From a checkpoint of a small transformer trained on Wikipedia: rotary positions, a variant of Muon for these matrices.
MLP neurons of a small language model. Each row is named by its layer, matrix (up: input weights; down: output weights) and neuron, and shows model dimensions 224-319. Each number is 128 + 24 x the weight over its row's rms, rounded and kept within 0 to 255.
After each neuron's rows, "fires on" lists the tokens most often at its 100 highest values on Wikipedia text that the model never trained on. A number after a token or word is its count.

L3.up562 [163 140 108 165 109 129 110 204 131 156 155  97 108 215 114 110 139 180 129 113 141 146 103 155 122 135 162 153 140 144  76 121 128 163 129 107 142 150 121 106 136 113 172 143 143 116 136 110 148 110 115 152 142 145 130 181 106 160 122 101 183 144 112 140 163 104 116 137 116 119 180 108 134 167  90  98 129 130 101 122 124 107  79 145  80 143 126 143 142  89 144 129 113 110 142 150]
L3.down562 [108  94 140  79 133 159 108 122 127 137  95 159 138 174 132 113  82 131 118 148 123 107 112 131 145 151 151  96 106 115 142 154  94 109  99 168 119 101 130 156  93  84  69 127 145 159 166 143 155  97 136 124  99 116 125 119 154  97 151 141 117 113 152  91 108 162 122 136 148 119 147 196 116  72 124 116 111 143 137 155 111 145 178  99 124  96 144  90 116 159 131 114 163 144 137 101]
fires on: ". " 22, "." 21, "Mario " 7, "'" 4, "ul" 4, "el " 4

L2.up461 [159 138 110 140  91 130 107 170 158 110  91 122 151 173 150 153 144 124 118 182 134 104 141 165 125 147 111 111 180  60 104 116 109 127 162 153 130 134 115 118 111 122 157 146 102 128 128 131 112 124 154 158 104 170 114 143 114 143 137 138 181 133  86 144 105 143 106 136 141  99 141 105 128 146  99 121 108 160 136 180 134 124  99 134 125 160 101 120  96  94 124 149 125  89 138 104]
L2.down461 [106 108 106 107 156 154 130 109 109 147 122 132 112 119 113 109 105 150 132 108 154 156 105 141 163 103 126 156 102 176 135 161 109 154 124  98 154 145 110 140 112 134 118  99 122 157 115  98 123 130  81  68 152  72 142 142 116 118 114 111  91 109 163 133 165 127 138 132  99 163 110 159 129  99 146 140 155  82  90  90 110  97 113 122 155 108 136 134 140 135 147 127 129 151 100 130]
fires on: ". " 23, "." 9, "town " 9, "company " 7, "building " 4

L4.up733 [128  75 158  96 110 128  98 144 123 108 156 102 126 134 123 122 111 135 141 113 150 115 102  81  82 107 117 151 143 130 110 133 112 102 116 104 119  92 165 148 110 171 156 110 130 148 144 119 114 100 127  85 133 102 124 176 124 138 157 103 138 148 107 134 150 113  92 110 150 158 156 151 145  84 107 138 127 142 102 126 165 172 123 125 151 171 132 112 139  75  84 126 108 148 130 153]
L4.down733 [175 114 117 118 132  76 116 113  97 125 131 144 131 111 108 124 118 139 142 137 113 121 165  79 129 115 119 123 152 163 156 118 145 136 124 153 107 129 113 142 122 115 115 124 172  81 106  95 125 106 113  92 123 150 129 123 119 118  93 125 117 148  96 147  95 139 160 131 113  93  91 120 156 173 128 116 139  97 105  88 131 123  90 155 159  93 119 125 109 154 129 175 136  79 138 130]
fires on: "'" 52, "’" 8, "des" 4, "ames" 4

L5.up759 [109 123 126 162 110 122 113 127 132 126 111 113 129 138 143 118 109 100  80 124  59 122 124 152 130 150 132 151 128 152 125 112 145  85 143 154 138 151 133 154 154  89 137 142 114 134 152 142 121  78  94  91 105 124 167 156 119 158 165 128  74 145 152 138 124 131 170  97 151 117 103 111 148 105 117 126  99  95  80 141  87 117 105 159 138 118 135  95 148 144 117 130 129 142 113 134]
L5.down759 [132 134 159 118 129 114 135 154  99 167  93 140  94 143 144 107 141 140 124 150 139 123 118  92 124 131 123 110 107 135 114 146 112  94 145  96 121  91 116 152 153 123 179 138 147 130 115 129 133 157 165 159 160 145  94  84 158 196 118 150 171 135 138 144 154 100 123 127 148 126 160 173 114 142 128 133 163 139 135 130 145 111 155 107 102 151 140 145 107 111 131 112 157 112 176 118]
fires on: "-" 25, "–" 9, "front " 6, "Back" 4, "order " 4, "side " 4

L9.up1076 [137 115 164 114 161 108  87 155 115 141 122 137 145  78 143 129  90 127 144 132 131 162 100 142 121 127 125 144 152 145  76 120 160 126 120 149 148 143 107  77 147 108 145  60 162  95 130 144 129 184 147 120 133 119 146 143 173 122  91 135 131 152 138 136  97 121 178 119  73 187 128 133 128 153 116 158 116 161 107 109 108 194  88 109 157 119 107 140 113 109 136 107 124 140 122 141]
L9.down1076 [147 130 136 123  89 170  73 135 165 160 160 137 121 125 130 125 139 126 159 137 113 116 141 138 167 143 117  92 117 146 142 145 117 153 142 143 137  99 117 146 112 115 101 121 127 133 115 146 122 125 124 139 126 147 123 150 123 117 151 143 126 102 142 155 133 111 109 142 147 124 117 132  91 110 167 128 153 126 114 177 128  88 144 162 112  91 113 118 100 107 127 142 133 140 116 120]
fires on: ", " 28, "(" 26, "in " 15, "the " 10, "; " 4, "are " 4

L3.up714 [156 115 140 165 114 116  82 153 126 115 133 112 118 160 128 164 125  89 108 119 101 149 131 137 185 112 114 150 162 117 156 119 137 123 144 108 115 164  93 123 133 103 159 122 101 110 103 122 142 146 120 112 123 135 100 131  94 116 118 172  81 119 131 132 100 129 149 113 122 141 121 121 118 131 154  98 164 146 123  83  97 141 137  96 188 137 105  91  98  59 105 113 156 115 136 109]
L3.down714 [102 129 125 100 133 123 170 141 111 141 120 114 125 119 114 142 115 138 122 133 122  78 106 101  89 150 153 119 114 118 123 143 141 121 125  85 112  78 103 116 115 134 125 123  89  88 111 154 161  91  99 117 163 130 111  97 141  96 165  91 144 132 129 134 179 132 118 104 120 172 139 117 127 148 101 114 103 114 177 140 139 144 108 144 159 124 126 123 118 137 145 120  98 145  93 147]
fires on: ", " 39, "20" 7, "| " 6, "by " 4

L2.up926 [143 132 102 136 120 171 101 125 110 130 113 128 142 172  86 133  90  73  98 132 169 129 126 147 154 107 108 116 109 158 104 141  93 117 101 164 132 160  81 111 123 111 131 133 119  91 139 118 137 129 149 113 136 163 134 118 153 144 102 143  99  94 137 141 114  99 126 116 130  98 137 117 148  99 124 128 135 106 115 121 137 132 152 121 127 128 132 143 127  87 144 125 183 173 153 124]
L2.down926 [141 100 129  98 128  75 129 174 155  95 128 122  70 108 120 152 128 170 108 134 101 127 135 105 147 156 137 135  91 132 129 142 158 156 141  96 121 104 132 154 154 128 140 117 139 116 154 120 128 126 116 131 182  96 188 144 113 135 137  98 175 133 144 121 122 119 105 147 162 129 113 120 146 108 129 124 109 138 135 142 156 171 105 175 114 139  90  82 113  86 109 148 125 110 126 115]
fires on: "that " 34, ", " 14, "- " 13, "| " 6, "Brig" 6

L5.up823 [119 103 131 107  86 174 124 138 142 157  75  88 120 124 108  87 119 122  76 149 111 129 142 139  95 136 128 138 128 113 163 134 152 129 114 172  94 171  89 137 122 164 117 108  69 130 139  98 152 133 137 158 109 141  99 159 140 104 123 119 136 146 109 111 115 140 135  90 104 136 135 170  75 116 141 156  96  92  80 144 149 129 140 150 124 112 158  70 157 132 104 156 129 149 119 123]
L5.down823 [131 138 150 111 133 116 121  97 116 139 141 121 137 148 136 147 140 157 120 164 131 118 105 130 127 129 120 115 136 137 144 123 115 162 157 140  92 160  82 139 127  99 150 114 142  73 114 143 169 147 122 118 108 120 166 107 118 144 123 135 156 147  91 122 108 152  82 167 120 140 116 121  83 105 114 124 142 143 156 159 143  75 170 156 110 135 154 161 119 160 149 100 146 119  99 110]
fires on: ", " 45, "and " 11, "of " 10, "; " 10, "-" 7, ": " 5

L4.up852 [128 117 136  62 100 144  90 139 147 108 113 116 158 111 130 157  88 150 110 132 112 138 125 104 168 105  86 143 138 125 125 140 124 116 143 122 147 120 145 102 136 124 140 144  89 137  99 140 124 116 118  82 160 102 152 161 143  90 103 122 151 138 139 136 161 132  96 129 130 117 155 157 118 141 139 133 148 136 128 102 165 122 122  91 125 174 132 127 112  95 156 164 116  66 103 144]
L4.down852 [141 141 143 174 134 138 125  96 146  85 137 121 123 151  90  87 156 119 166 144 101 113 132 143 127 129 122 155 115 133 132 111 116 149 122 157 140 168 146 153 116 164 136 136 168 133  93 111 163 165  77 150 113 178 146 130  83 162 138  92 118 138 166 121  99 131 124 136 131  75 113 155 129 148 104 137 112 133 107 148 106 123 150 154 136 126 109 110 170 136 117  99 152 119 124 100]
fires on: "'" 46, "bes" 16, "ren" 5

L7.up129 [135 131 105 117 122 122 128 117 151 124 151 123 140 105 137 146 125 134 170 111 138 111 122 143 153 125 133 166 145  82 156 131 160 155 135 106 119 147 156 111 135 135 116 108 148 153 117 144 113 107 131 144 159  70 141 127 167 102 136 105 114 121  94  98 112 132 185 145 126 133 151 128  99  76 109 138 110 154 149 150 118 123 115 129 132 100 126 112 126 155 155 140 160 113 115  95]
L7.down129 [164 105 170 103  71 118 155 155 128 135 154 151 117 160 154 134 117 108 110 139  98 163 110  88 136 118 125 103  67 125 136 125  93  85 123 153 128 146 134 190 158 105 110 129 120 124 109 147 154 130 125 142 127 125 138 118 112 149 159 110 135  95  90 115 142  78 131  97 145 137 104 146 170  93  92 142 117 115 152 108 104 157 158 133 119 124 150 117 148 155 103 118 123 170 170 102]
fires on: "\n" 22, "\n\n" 16, ". " 15, "4" 9, "June " 4

L7.up675 [112 131 104 123 131 127 167 147 139 128 146 127 131  68 139 125  80 116 121 159  93 113 129 140 120 100 144 140 146  91 136 135 177 135 139 108  96 133 121 126 110  98 123 155 121 168 117 134 107 114 182 112 124 169 103  78 177 123 122 148 144 174 146 131 126 155 141  99  89 140 124 112 105 134 109  98 115 145 142 109 111 112 132 193 151 113 116 109 146 166 114 140 113 104 164 143]
L7.down675 [147 112 152 146 160 158 124 100 167 149 123 111  84 149 158 129 118 130 163  94 144 166 125 133 133 135 159 107 100 142 137 146 156  94 100 166 145 157 137 148 120 109 112 146 145 112 117 138 120 128 128  52 131 154 135 120  70  95 119 146 137 101 101 157  91 112 142 129 134 152 118 134 139 144 124 147 139 135 126 117 153 129 120 132 154 146 107 190 116 126 142  87 141 147 155 138]
fires on: "\n" 29, "==" 17, "r" 11, "’" 8, "b" 7, "'" 7

L7.up1115 [132 105 151 117 167 127 135 121 111  99 126 115 143  95 148  90 136 130 185 145 143  86  81  94 156 122 108 137  97 124 122 153 121 121 116 140 128 164 121 120 153 150 114 138 129 118 147 130 150 109 182 127 120 136 128 133 159 166 136 147 148 114 153 123 109 147 151 153 125 149 137 162 123 116 121  76 133 155 106 145 138 141 107 128 119 146 134 121 198 125 113 142 127 111 163 120]
L7.down1115 [152 123 143 122  98 105 142 106 126 182  85 116 124 130 123 137  94 142 111 125 139 138 142 118 112 115 151 112 133 107 103 140 129 142 117 121 154 114 150 124 108 117 142 133 109 152 120 129 125 101 103  85 130 148 127 111 123 115 139 171 108 101 127 137  94 124 149 154  90 142 108 201 126 143 148 148  80 109 199 100 139 122 144 131  99 138 162  96 158 111 115 135 174 110  98 120]
fires on: ", " 62, "\n\n" 4, "ig" 4

L9.up569 [122 126 147  91 149  90 126 127 176 110  96 159 125 164 125 150 132 132 122 147 171 132 105 128 115 162 115 126 133 124 177 161 118 141 109  75 117 115 126 134 145 157 139 147 167 127 157 119 126 127 105 137 130  86 140 117 159  99 104 114 179 159 143 124 130 140 134 132 119 139 150 117 166 128  91 139 154 140 139  99 130 112 135 105 155 122 160 124 145 119 130 131 117 125 187  96]
L9.down569 [122 131 140 111 138  93 154 124 175 116 148  87 118 142 101 162 120 125 158 124 112 148 102 164 149 123 131 132 127  80 119 140 140  86 103 138 152 162 104 152 116 170 137 136 103 112 102 133 142 120 161 116 163  99 110  91 133 122 107 131 110 149 116 131 122 114 142 151 162 156  93 141 142 154 112 121 140 140 131 139 116 175  93 106 121 110 122 103 115 123  78 147 109 156 123 115]
fires on: "as " 28, "was " 20, "appointed " 12, "and " 8, "named " 4

L5.up397 [146 101 136 108 115 146 124 120 154 116 135 138 162 103 123 131  68 127 139 175 160 149 135  93 146 135 152 141 113  95 146 100  92 102  97 129  97 159 122 110 115 124 146 126 121 114 107 149 124 154 161 115 109 130 162 112 140 133 126 160  80 111 167 152 116 117 104 132 124 110 119 154 120 150 153 130 140  93 124  96 147 139 143 141 106 139 128 128 105  83  99 175 129 120 151 121]
L5.down397 [122 172 116 127 118 127 116 149 123 167 156 111  84 122 187  92 156 132 130 127 137 119 122 148 145 139 149 128 160 117 141  90 156 162 117  91  95 128 103 156 119 109 131 123 135 154 102  87  91 111  95 144 144 141  94 123 161 152 161 144 150 135 134 135 149 102 136 107 130 148 110 128 114 111 116  96  94 166 138 137 115 147 178  91 150 137 164 133 146 117 118  87 106 156 147 128]
fires on: ", " 36, "f" 12, "-" 7, "em" 5, "ea" 4

L7.up867 [111 113 106 114 145 139 120 128 154 146 106 123 101 100 132 105 126 125 140 101 141 140 149 149 164 142 132 122 105 122 122 115 145 142 173 124  99 162 116 171 114 119 117  86 129 116  87 147 137 154 143 118 161 169 113 145 176 196  90 124 135 152 123 121 148 128  97 156 151 162 109 128 118 117 124 103 126 126 107 120 127 180  80 162 137 192 166 138 158 128  99 102 125 131 131 148]
L7.down867 [112 119  94 113 110 134 122 178 133 165 125 152 169 134 164 143  84 144 110 153 134  60 158 166 133 114 113  98 114 155 138 132 120 115 135 136  97 152 164 142 139 129 108 136 119 116 111 124 143 148 160 150  81 163 111 112 123 126 133 173 125 127 133 114 133 154 106 127 129 209  98  98 163 105 129 142 129 152 155  90 121 130 103 162 134 157 151 130 146 163 119 150 120 133 151 153]
fires on: ", " 43, ": " 9, "was " 6, "o" 5, "is " 4

L7.up540 [133 123 137  88 102 152 122  91 179 120 147 125 107 101 117 141 112 119 145 126 170 133 113 144 149 107 100 131 110 136 159 157 126 121 171 160 106 124 125 147 123 139  97 149 114 154 104 135 118 107 107  65 112 131 128 131 153 135 108 183 151 133 100 101 134 165 159 109  98 160 115 103 120 107 115 126 113 166 155 130 118 143 118 107 110 103 109 124 142  92 130 112 129 122 131 128]
L7.down540 [147 160 148 142 149 130 119 165 131 145 128 119 172 125 131 120 139 125 123 116  98 148  95 145  95 139 147 105  99 131 146 119 133 128 130 120 131 139 138 103 160 124 136 138 159 124  97 175  89 120 133 159 151 108 139 156  97 136 109  74  93 122 124  83 115 112 144 100 128 131 102 175 113 161 126 144 143  94 145 127 141 127 169  96 135 121 123 128 167 111 109 139 111 141 114  97]
fires on: ". " 58, "\n\n" 23, "\n" 7, "). " 6

L7.up1257 [145 148 129 165  79 158 152 150 126  93 131 175 162 149 147  91 105 128 100 115 176  93 151 132 119 102  83 144 122 119 139 166  92 112 111 117  51 106 119 132 131 134 116 115 121 149 108 145 154 173 121 157 140 124 119 134 149 129 116 122 146 125 106  88 107 143 171 121 145 137 149 132 142  95 100 128 152 133 129 170 130 150 142 103 164 130 140 132 126 100 139 135 144 116  99 126]
L7.down1257 [146 141 143 126 150  97 137 155 130 176  90 150 141  99  93 143 114 107 108 177 104 138 142 115  95 166 150 151 143 111 118 124 129 138 106 151 190 144 143 164 142 133 132 164  76 102 146 128 118 152 166 130 137 178 170 132 133 140 131 124 146 137 154 121 132  80 170 116 139 127  80 155 147 172 113 131 135 125 128 137 142 126 132 164 115 125 137 119 101 157 141  99 117 145 170 120]
fires on: "\n" 37, ". " 12, "\n\n" 10, "that " 7, "\"" 4

L7.up678 [123 141 111 131 123 152  77 136 131 129 140 129 146  94 103 121 132 128 139 124 130 104 142 123 131  96 105 144 138  93  58 109 151 156 127 150 131 122 120 183 139 141  79  82  99 152 105 153 121 129 175 155 163 160 124 141 147 135 136 163 164 108  98 127  99 160 103 115  89 121 112 186 109 118 114  94 132 135 115 151 136 146 128 143 102 154 110  70 124 106 139 158 160 122 106 115]
L7.down678 [160 144 113  84  90 110  82 110  65 127 123 171 122 116 119 106 149 143 125 160 195 100  76 140 119 114 119 139 158 121 146 141 190 134  98 125 135 116 117 143 142 123 165 158 131 110  70 127 157 124  65 107 131 173 120 135 147 120 137 198 130 124 101 148 173 148 145 137 114 153 122 133 135 177 115 109 130 116 154 111 168  83 142 163 114 167 125 149 136 119 147 140 150 113 141 117]
fires on: ", " 97

L5.up602 [166 121 113 113 134 143 132 106 124 164 177 165 108 117 112  98 116 113 157 164 172  47 128 135 130 131 137 112 105 109 120 102 110 162 175 138 111 120 106 125 151  80  93 112 109 168 117 180 166 145 133 173 191 147 149 131 135 115 144 142  96 147 102 168 132 112 163 142 128 144  84 136 106 107  94 150  73 115 111 134 161 117  96 147 162 125 141 158 157 164 101 111 111  88 141 106]
L5.down602 [108  99 174 184 123 122 138 148 123 108 122  85 142 156 108  88 112 127 117 114 132  96 132  97 167 109 113 158 159 112 152 141 104 112 140 147 135 111 144 149 132 155 151 111 128 100 116 136  96 137 124 104 119 131 123 121 107 146 150 158 152  83 100  83 142 127 121  92 107 122 139 131  88 132 122 151 150 131 171 129 118 148 138 123 108 158 124 103 102 131 198 107 106 121 125 111]
fires on: "its " 16, "however" 11, "s " 9, "\n\n" 8, "Preceded " 8, "Note" 4

L5.up864 [145 135 121 127  74 114 122 135  98 109 138 106 185 135 160 133 117 147 110 164 136 107 103  92 131 142 136 164  96 131 147 120 165 107 135 154  95 130 143 102 144 143 132  94 174 143  71 170  77 131 133 146 156 135 143 115 130 107  92 141 123  99 113 119 124 112 106 152 135 115 116 169 132 121 165 133 106 110 162 131 161 155 129 101  74 158 134 102 135 144 103 128  94 123  76 109]
L5.down864 [ 85 111 113 135 146 182 126 101 113 175 114 173  69  96 151 112 122 110 106 121 137 116 149 113 118 105 117 105 141  92 129 124  87 148 116 121 101 121  73 131 109 124 127 107 150 146 118 111 134 170 129 105  96 118 135 172  95 163 120 100 162 139 108 142 166  85 166 113 130  98 125 148 111 171 121 139 109 116 107 103 137 132 112 156 125 137 126 139 125 126 119 129 125 140 144 145]
fires on: "and " 17, "-" 11, "oel " 10, "of " 9, ", " 8, "ell" 7

L5.up1027 [160 137 144  94 108 142 110 123 161 127 126 114 111 112 104 174  78 123 159 131 135  90 156  97 164 101 129 173 135 110 139 184 162 151 100 142 159 136 148  82 137 128 120 129 122 121 118 129 110 160 116 109 113 110 162 107 134 145 114  74 103 151 115  78 134 113 126 105 125 122 119 143 101 122 116 130 150  84 170 168 128 118 119 109 125 107 124 115 128 109 122 147 137  96 101 160]
L5.down1027 [132 150 148 128 165 149 133  98 185 130 106 143 117 125 123 139 107 138 153 137 127 128 147 171 132 151 174 122 110 161 139 132 152 138 150 146 145 142 112 114 137 127 124 149 136 129 109 114 101 139 145 137 128 120 140 138 145 131 130 128 165 109 141 114 143 104 159 145  90 144 115 183 107 116 139 160 136 143 123 139 174 144 136 128 157 159 132 157 115 111 114 142 129 129 152 119]
fires on: "\n\n" 74, "\n" 26

L7.up982 [120  98 106 133 124 104 103 148 178 116  88  90  97 106 120 129 108  91 125 145 153 138  96 108 118 104 132 105 170 138 136 127 152 137 126  82 110 111 107 165 113 147 136 115 106 136 117 115 132 163 132 165 165  89 118 106 145 151 164 102 149  95 134 139 163 145 122 120 129 179 129  93  98 165 136 166 125 145 185 153 152 133  74 130 141 207 150 181 120 165 149 133 131 129 108 142]
L7.down982 [115 149 138 120 144 150 128 131 124 174 121 150 160 141 142 136 125 143 134 170 109  91 134 124 126 150 184 167  96 156 133 134 125 129 146 170 113 100 175 135 131 119 139 139 159 157 107 115  98 149 167 142 113 131 142 160 142  89 141 127 134 123 123  97  94 152 185 112 109 166 125 129 105 107 136 108 102 112 174 134 139 142 143 111 151  95 121  97 168  99 130 137 118  92  95 135]
fires on: "| " 42, ": " 8, "was " 6, "decided " 4, "turb" 4

L5.up200 [115  81 103 110 133 122 160 158 141 133 140 122 107  80 120 135 142 106 123 121 152 141 139 150 118 180 102 146 131  97  94 144 124 154 158 115 157 160 109 120 134 139 133 126 131 101 165 167 179 152 167 149 159 148 167 111 142 138 121 136 184 111 103  89 162 125 103 153  96 141 140 180 103 129 137 133 151  71 101 122 152 133 120 139 107 186 160  91 155 127 117 125 135 125 116  96]
L5.down200 [127 109 104 129 112 132  84  87 120  93 123 136 158 113 148 143 157 117 138 124  91 136 111 133 122 129 122 134  82 138 111 129 103 141 136  95 153 152 110 141 160 131 134 119 159 116 144 119 116 148 115 148 109 153 163  85 154  89 129 147 169 162  84 123 153 103  92 119 120 131 126  96 136 142 147 143 108 138 143 118 139 112 146 187 163 187 160 155 161 127 124 134 137 113 104 120]
fires on: ", " 51, "(" 11

L5.up1256 [139  86  98 131 140 144 146 175 148 145 107  91  92 138  72 158 107  84 127 152 148 101  72 117 125 138 118 108  86 149 114 119 170 124 150  85 142 133 146 117 154 135  72 120 137  78 133 124 151 139 163 164 184 135  97  93 134 132  89 138 129 142 104 101  92 107 122 125 135 118 159 124  91 121 150 153 101  82 127 100 120 180 124 151 140  99 163 111 146 137 126 105 134  92  79 139]
L5.down1256 [155 153 120 142 131 109 119  95 136 116 153 153 184 111 118 116 147 152 148  80 141 200 129 123 149 133 164 138 116 150 164 130  64 101 111 120 103 116 126 166 137  73 160 183 148 145 101 115  74 115 142  76 123 157 127 130 115 144 171 109 143 114 139 152 149  96 136 122 109 142 130 123 123 132  89 119 135 117 120 140 121 108 166 106 163 162  90 177 136 128 142 100 178 137 128 161]
fires on: "and " 41, "==" 32, "\n" 7, "with " 5

L3.up1037 [126 121 114 100 146 107 146 135 164 107 172 104 175 148 114 148  97 115 138  78 165 117 156 174 156 101 118 138 122  81 149  86 113 146 137 117  98  94 131 111 132 135 137 156 113 115 111 144 129 143  80 107 152 118 107 101 155 122  90 154 140 168 101 117 126 161 127 140 122 161 120  72 133 123 135 161 125  88 121 169 138 169  98 121 153 119 120 117 100 116 132 171 106  84 111 131]
L3.down1037 [133 133 149 107 100 117 104 105 141 163 124 151 100 108 100 134  79 157 127 145 139 112  87 120  89 128 152 109 108 172  88 131 127 144 130 129 145 122 129 160 133 132 124  96 121 139 102 116  85 133 119  98 126 123 141 116 126 152 110  98 127 137 145 135 141 129 168 128  78 143 110 175 131 131 121 147 116 160  97 131 129 138 196 113 122 112 121 113 146 164 147 108 131 133 177 142]
fires on: "\n\n" 71, "\n" 12, "meaning " 5

L5.up185 [ 97 147 132  84 138 104 113 127 154 110 136 133 142 136 107 118 104  96 135 108 183 114 142  86 174 122 146 135 121 142 111 129 117 159 151 154 149 134 121 160 133  91  90 138 148  95 104 147 115 124 156 101 154 154 142 135 118 116 133  79 102 140 101  78  91 126 163  89 104 120 108  62 142 128 145 158 141 160 111 128 120 177 122 121 106 115 139 126 139 123 125  85 119 126 145 103]
L5.down185 [109 102 171 151 117 146 166 147 129 136 116 133 131 124 143 136 105 134 124 151 145 152 124 130 107 132 127 121 104 139 116 166 127 110  95 135 124 140 118 167 174 131 154 133  96 160 103 159  77 118 102 174 118 116 141 119 137 142 110 159 129 135 105 140 130  86  94 124 115 140 130 140 114 102 117 127 106 121 137 182 152 137 158 145 108 130  81 126 139 140 160 136 105 146 153 162]
fires on: ". " 29, "\n\n" 12, "\n" 10, "out " 9, "the " 5

L7.up1106 [135 142 117 138 108 174 108 143 133 137 120 146 102 158 115 132 131 123 152 125 156 111  94 133 116  93 113 159 114 112 139 135 131 142 125 137 126 169 173 109 122 104 145 148 143  97 101 161 178 133 167 120 185 129  92 128 131 159 138 150  91 133 105 148 115 129 188 151 123 116  92 119 119 111 118 138 114 156 113 102 115 184 110 107  97 117 144  81 128 121 167 111 130 141 178 138]
L7.down1106 [124  95 107  85 138  88 107 118  57 149 134 115 109 123 167  90  89 146 102 129 162 136  75 165 157 136 124 119 123 117 157 102 157 137  99 133 121 132 166 127 131 122 134 152 138  93 148 140 191 105 135 122 112 128  95 132 102  77  67 126 157 161 125 161 115 111  97 111 152 133 123 150 160 139 167 119  84 158 134  97 165 103 155 133 113 148 135 130 151 150 122 110 161 128 179 140]
fires on: ", " 47, "| " 28, "==" 12, "and " 10

L9.up889 [162 120 126  94 125 154 135 115 170 100 164 124 101 171 115 127 112 112 159 123 134 150 154  93 131  99 103 168 146 199  77 160 138 162 130 128 204 153 117 127 169  82 118 149 143 106 112 172 107  80 132 102  68  85 136  97 162 113 103 114 111 169 131 117 161 139 139 149  53 120 133 143 135 134 154  92 129 113 158 148 103 100 137 121 145 118 147 155 148 133 152 118  86 117 102 130]
L9.down889 [ 86 111 117 132 135 127 128 134  96  94 139 134 150 122 135 119 139 100 107 147 101 143 140 147 103 135 115  87 141  88 142 131 128 149 178  98  85 124 133  94 136 125 150  93 142 136 152  74 123 127 117 109 149 129 131  89 150 129 155 143 127 106  95 171 174 142 137 125 193 102 133  98 129 136 134 153 138 112 141 109 127 150  77 141 106 123 117 118 151 138 142 116 121 109 147 113]
fires on: ". " 19, "Lord " 9, "Brad " 7, "Ray " 6, "Mario " 5, "John " 4

L3.up1116 [ 90 126 113 117 142 142  89 137 123 173 134 100 115 124  79 138 132 139 127 151 101 118 130  89 196 131 103 154  89 167  73 196 138 125 113 171 126  86 127 138  84 129 147 189 106 134 104 136 101 150 154 164 114 122 118 101 127  99 167 160 132 135 114 120 168 133 157 128 148 111  93 135 141 116 178  87  86 160 105 105 122 128 100 110 124 115 142 105 152 121  93 117 116 134 123 136]
L3.down1116 [132 110 108 114 130 113  94  92 121 127 135 124 112 122 155 107 110 111 116 116 134 106  97 152 119 157 139 138 158 146  76 117 141 142 138 114 176 147 111 139 122 155 124 108 180 129 164 151 138 137 154 110 113 108 144 148 151 119 116  72 160 137 130 101 150 148  94 161 120 127 104 110 122 119 122 188 131 111 132  86 144 176 103 154 134 119 113 145 109 157  98 103 111 125 126 119]
fires on: "\"" 27, ": " 13, ", " 12, "===" 12, "====" 8, "and " 5

L9.up877 [123 116 124 107 154 131 134 102 124 133 102 144 129 133  87 140 158 128 156 134 136 125 119 160 167 136 144 145 105 131 127 137 147 161 135 131 132 122 123 162 133 154 118  96 147 154 160 120 131 117 124 135  99 128 108 122  94 119 144 138 123 134 148 135  85 128 138 114 159 135  97 101  99 127 146 126 124 180 146 137 118  93 101 117 137 141 135 138  87 104 138 111 116 159 127 128]
L9.down877 [102 123 142 102 135 111 177 118 140  92 130 128 126 116 139 132 105 139 121 152 122 144 151 164 173 126 133 147 158 127 101 148  62 141  97  92 186 135 146 162 122 156 102 132 138  88 130 131 132 130 119 100 153 113 126 134 108 149 119 116 118 119 135 157 102  79 139 163 156 131 114  96 117 157 123 129 103 168 166 129 128 121 147 154 147 131 145 170 118 130 124 159 132 124 145 134]
fires on: "as " 13, "former " 11, "appointed " 10, "became " 8, "young " 6, "Chief " 5

L7.up478 [100 111 103 131 133 145 107 128 149 143  92 175 160 109 167 141 118 103 121 157 113 116 115 153 183 109  88 152 128 110 154 151  56 124 152  77 150  65 108 118  88 118 171 142 107 151 111 145 149  54 122 167 112 143 120 127 129 106 148 124  81 150 149 132 131  89 156 133 134 156 112 140 134  77 146  92 117 130 110 110 136 106 134  87 123 139 110 124 131 156 148 118 109 116 114 127]
L7.down478 [149 114 110 174 154  88 121 103 105 109 126 182 154 135 106 105 137 162 145 128 115 141  87 149 107  98 137  91 137 120 105 110 156 111 114 111 116 124 139 117  98 132  77 130 151 123 109 110 102  74 136 112 120 125 135  87 163 100 113 125 105 174 168 126 114 102 119  94 145 152 125 106 158 105 140 188 115 127 157 128 141 107 117 177 128 161 132 164 137 123 110 100 105 159 135 117]
fires on: "and " 20, "most " 19, "more " 12, ", " 5, "-" 5

L4.up74 [116 101 109 135 126 131  96 126 145  96 128 114 155 147 137 144 105 136 103 103  91 117  97 124  97 111  76 136 150 105 138 125  90 129 131 171 133 105 130 119 136 139 139 101 127 104 111 168 116 147 138 110 114 100 145  94 172 119 168 126 151 149 172 154 138 143 103 142 127 165 117  84 165 139 147 120 127 118  91 109 123 138 130 157 109 135 117 109 176 113 123 131 144 119  69 122]
L4.down74 [102 160 123 144  87 118 163 145 131 143 127 144  92 110 115 103 132  91 176 137 156 184 156 109 125 117 164 167  98 144 105 139 187  73 149 119 125 144 127 130 132 139 133 158 113 147 142  73  85 121 128 122  71 121  84 143 118 124 126 110 100 111  72 102 108  58 102 112 131 116 158 167 106  95  86 110 133 112 138 127 155 118 144  97 172 118 130 125 126 126 104 118 138  95 181 128]
fires on: "–" 50, "-" 13, "ial " 4, "Fr" 4